Weights of a small transformer language model.
Size: 12 layers, width 192.
Architecture: RMSNorm before each block, rotary positions, no biases in attention or MLP, untied embeddings.
Training: a variant of Adam for these matrices, 148M tokens, 4514 steps.
MLP neurons of a small language model. Each row is named by its layer, matrix (gate and up: input weights; down: output weights) and neuron, and shows model dimensions 80-175. Each number is 128 + 24 x the weight over its row's rms, rounded and kept within 0 to 255. Numbers have three digits each. A neuron's up and down rows have the sign that makes its largest values positive.
Before each neuron's rows, "fires after" lists the tokens most often just before its 100 highest values on Wikipedia text that the model never trained on. A number after a token or word is its count.

fires after: " |\n" 20, " M" 14, " Comm" 6, "\n" 6, " |" 5, ".\n\n" 5
L8.gate166:096106130085148131134144146148166123136150105137093133133118136118111121157130116141113111137127180068129150119142174141144097118125145157129153115130145107149134109109138153150115085166143110104121137114156125147151134115140126119115087152121081167145111134093138118143115140114140155114
L8.up166:110101128125154103075127176116155154094188121110117136150125130137132095110134123108100098103186169090119147108124162130117132148155075144152131121054127108103100123129126135162134115145144092131116134113117115138120120113147120085149076169116107158115129145101120175139102143133095080129
L8.down166:136157131119157095099116147126094154145136138121139109144130126144105077129118131103116185128162115145088158101157127131091129085099121164145144153134166104172124163131097095108163136151167127139094107173135116132146110139156108112107137129112130159053125092144127102141137128145116094141

fires after: "0" 26, " R" 13, " B" 5, " Ste" 4, " St" 4, " v" 4
L7.gate77:137160138089117160130132144133096143134149158108096135115123152098156152114092133092149112119137147109127150136128148122132131114146157142108134111087140142136170112109120122135153083140165089125100178117147155121121154108099029165145085093130106147126091114160139152102152108114098138124
L7.up77:138096177102127122127131170139103111145161148117109108151142147129155097127096111095137126160169138107143155135131170077115125105102139151123141127114121182131155140118122143133122093125166076160133131105136159105148157105114089120148110121112132145169151108175120153120144123100122116142
L7.down77:078118097179135164157124116146132145120135129164162142120121166134157080133143081129123127168102079109117086132116095096141135151128150147133106096123080130113121129143123128111102118102120133145133132111143105162108122123120131168180124126113121101117110128129131147135130111151159095117

fires after: " w" 14, " l" 8, " song" 8, " (" 7, " f" 7, "-" 6
L6.gate318:067132139121156146122111122108118103062094127114092133091114116096125168202170170125178114136136106119102150123098122167124121105142150093088136108121127171100107124116122131157174141143152138150158146120141109161148136129122116147126147171112113163131099120132139151150136138108109152182
L6.up318:118123115136149103159119131070114070113149113163129143125134120111131176151146171093144113132143121102075145089128138169113128116106138085120128114114119148113124106119106130136126146121121172183131113117110123160138174132126153205126145114089147138105155108127159150146134138112082140156
L6.down318:159142121116140119131164107123133115167143134144180135153106139163116116096119145135089133111080115144130101124149114134152135111127126114157138135120121125156124108157116098107071126133107150187094083148109120090157177107093143175145155126151174131105169108149110136108121120129156115107

fires after: " f" 63, " v" 7, " p" 6
L6.gate323:093133100124130160091076123140122115067169117120139107125105113162102184139124147133170120094107156121116114100104113173134143077142177128161139078096131100122130150170119076153153085156128144124125144098091140160147145095110100136148143099189134141100141132142124133133130144111104136126
L6.up323:122149090083158096102139153117143135113117113138123121112142137107111076142147104124124116172137050133083140131132121145136110124124131129123178128154138158145106128135170144128153144096147124115158123142141176143133160117102146154135096125093143092120137174156124113177164094121136149117
L6.down323:131130087142144128129181160133169102127174139108163107125138143131112103133148119115145122115115091142151128119127123132108117138108182116139117028087113129087143148149147085102105111134167147117100130093152132161117129108091151147145119101125099124134105163135115152111155150113122130133

fires after: " go" 12, " d" 10, " qu" 9, " de" 8, " D" 7, " t" 7
L8.gate365:124146096090148138138147112152141091104116133121125108152166128134106148156129132096133132124088101116134155122097114127121150135117138132116115102130158140054094123119145146143177142068125152133124139150107131180131150088143093151129120132151143121120047121122124138164124124110114119074
L8.up365:107093131141114139135094146094144113150103161116056130101163106126090123133130123115096094124101132123091149103116141136140110124142131069158131155145123122133114127131141111109145110153144110109114129095099112126091088088108105133117103151097140082141114128120130140155122167107108172151
L8.down365:116154134111096144133117132156115130160136145146155125117163121151090150145133081139172151137101116113138121163136185126165141129113118125089142108095087132157142108126091131142146111141178166124125097123080136170136126120161117121113142131104122125116128120131135099163147135154078151153

fires after: " o" 15, " D" 10, " d" 10, " L" 8, " en" 6, " con" 5
L8.gate150:085160111115117143113139133158147168133118134133150100120137096107117121128120080099115107124112112125117120102166127113159127126141148155116122108118132140127112127102161116139162153121139134132150163101145170156163091144111122124171127150133140164126106147088122143111141123096135143108
L8.up150:128152118155087143145157168143131154159100119100115083079105101120189080137140177094129093122121114140077133091170151137133115096164057123123129167114133095163142149124118105101157154115109112133161116136090122141097114136148125119143180168110133107119151163120116141131075143168144133154
L8.down150:126096139134086096131132128178129159144117153128129140094122124145142142148125161091144086141117132153129114133139124094137151148154105100087172151127140109141117150098133142126169088142142087140129117110122117115139150085126135093131139119121138094063151152119169108139162111150096124126

fires after: " " 27, " (" 12, ".\n\n" 11, "\n" 10, " \"" 9, "\n\n" 6
L6.gate352:129092122123145149096166127147141148144157136117140144157119144148106168118141155078102118126092170072124165132198131087132135158129142126141139115111134172122117175127129135142116110111129135120139075095149135116134136141151111101080114130121113167122103118169128122127138079126130135103
L6.up352:128107125142124107103165169124133117110153115139129131135145126157105129150136135114143119164131133112112161089114119111148101125046136112116140103101112094150159129142121128135162119119120118126114135121108138111155117130154195135120078133134148155148136153141150131107140084141082109100
L6.down352:129164133102124138132147052092150121108097142113080098121117102123166133119139105147137129114174103147125151099067127153151075120074157190122127143176156118128120109133124097090128119115141142144091140117110096159162151100149175130128106107126178088136145142107122146142148161130096126158

fires after: " f" 13, "p" 11, "o" 9, " comp" 9, "v" 7, "e" 6
L7.gate58:109152072140134174122102089077144127105116129146146118119122103168132106114123111136140124104114159128128115167125145110096157150119134123127141114135154103099171138145123063092087147160129138139103198111155123142181155141139112107111164091078109188132102106108124165109135083117090117127
L7.up58:117110051129163162129148141118115160157172118108094102155184103156106085162132095105153113127082111122124126160149108090149164166120104120112124151123138141097155117140094132111125145137145151119137137078168126091141121122135146126105066126116107151123124192141132137118145103124159137135
L7.down58:167136158157134146094130127173153121130161156094164166091139121111131169135119114116151119132140122093171136148105137131174139139127087113133171091146096115127109125140100113153161180126150137081127120134152098176082126115099105119138118141142133150131107141148117178144168099095123105120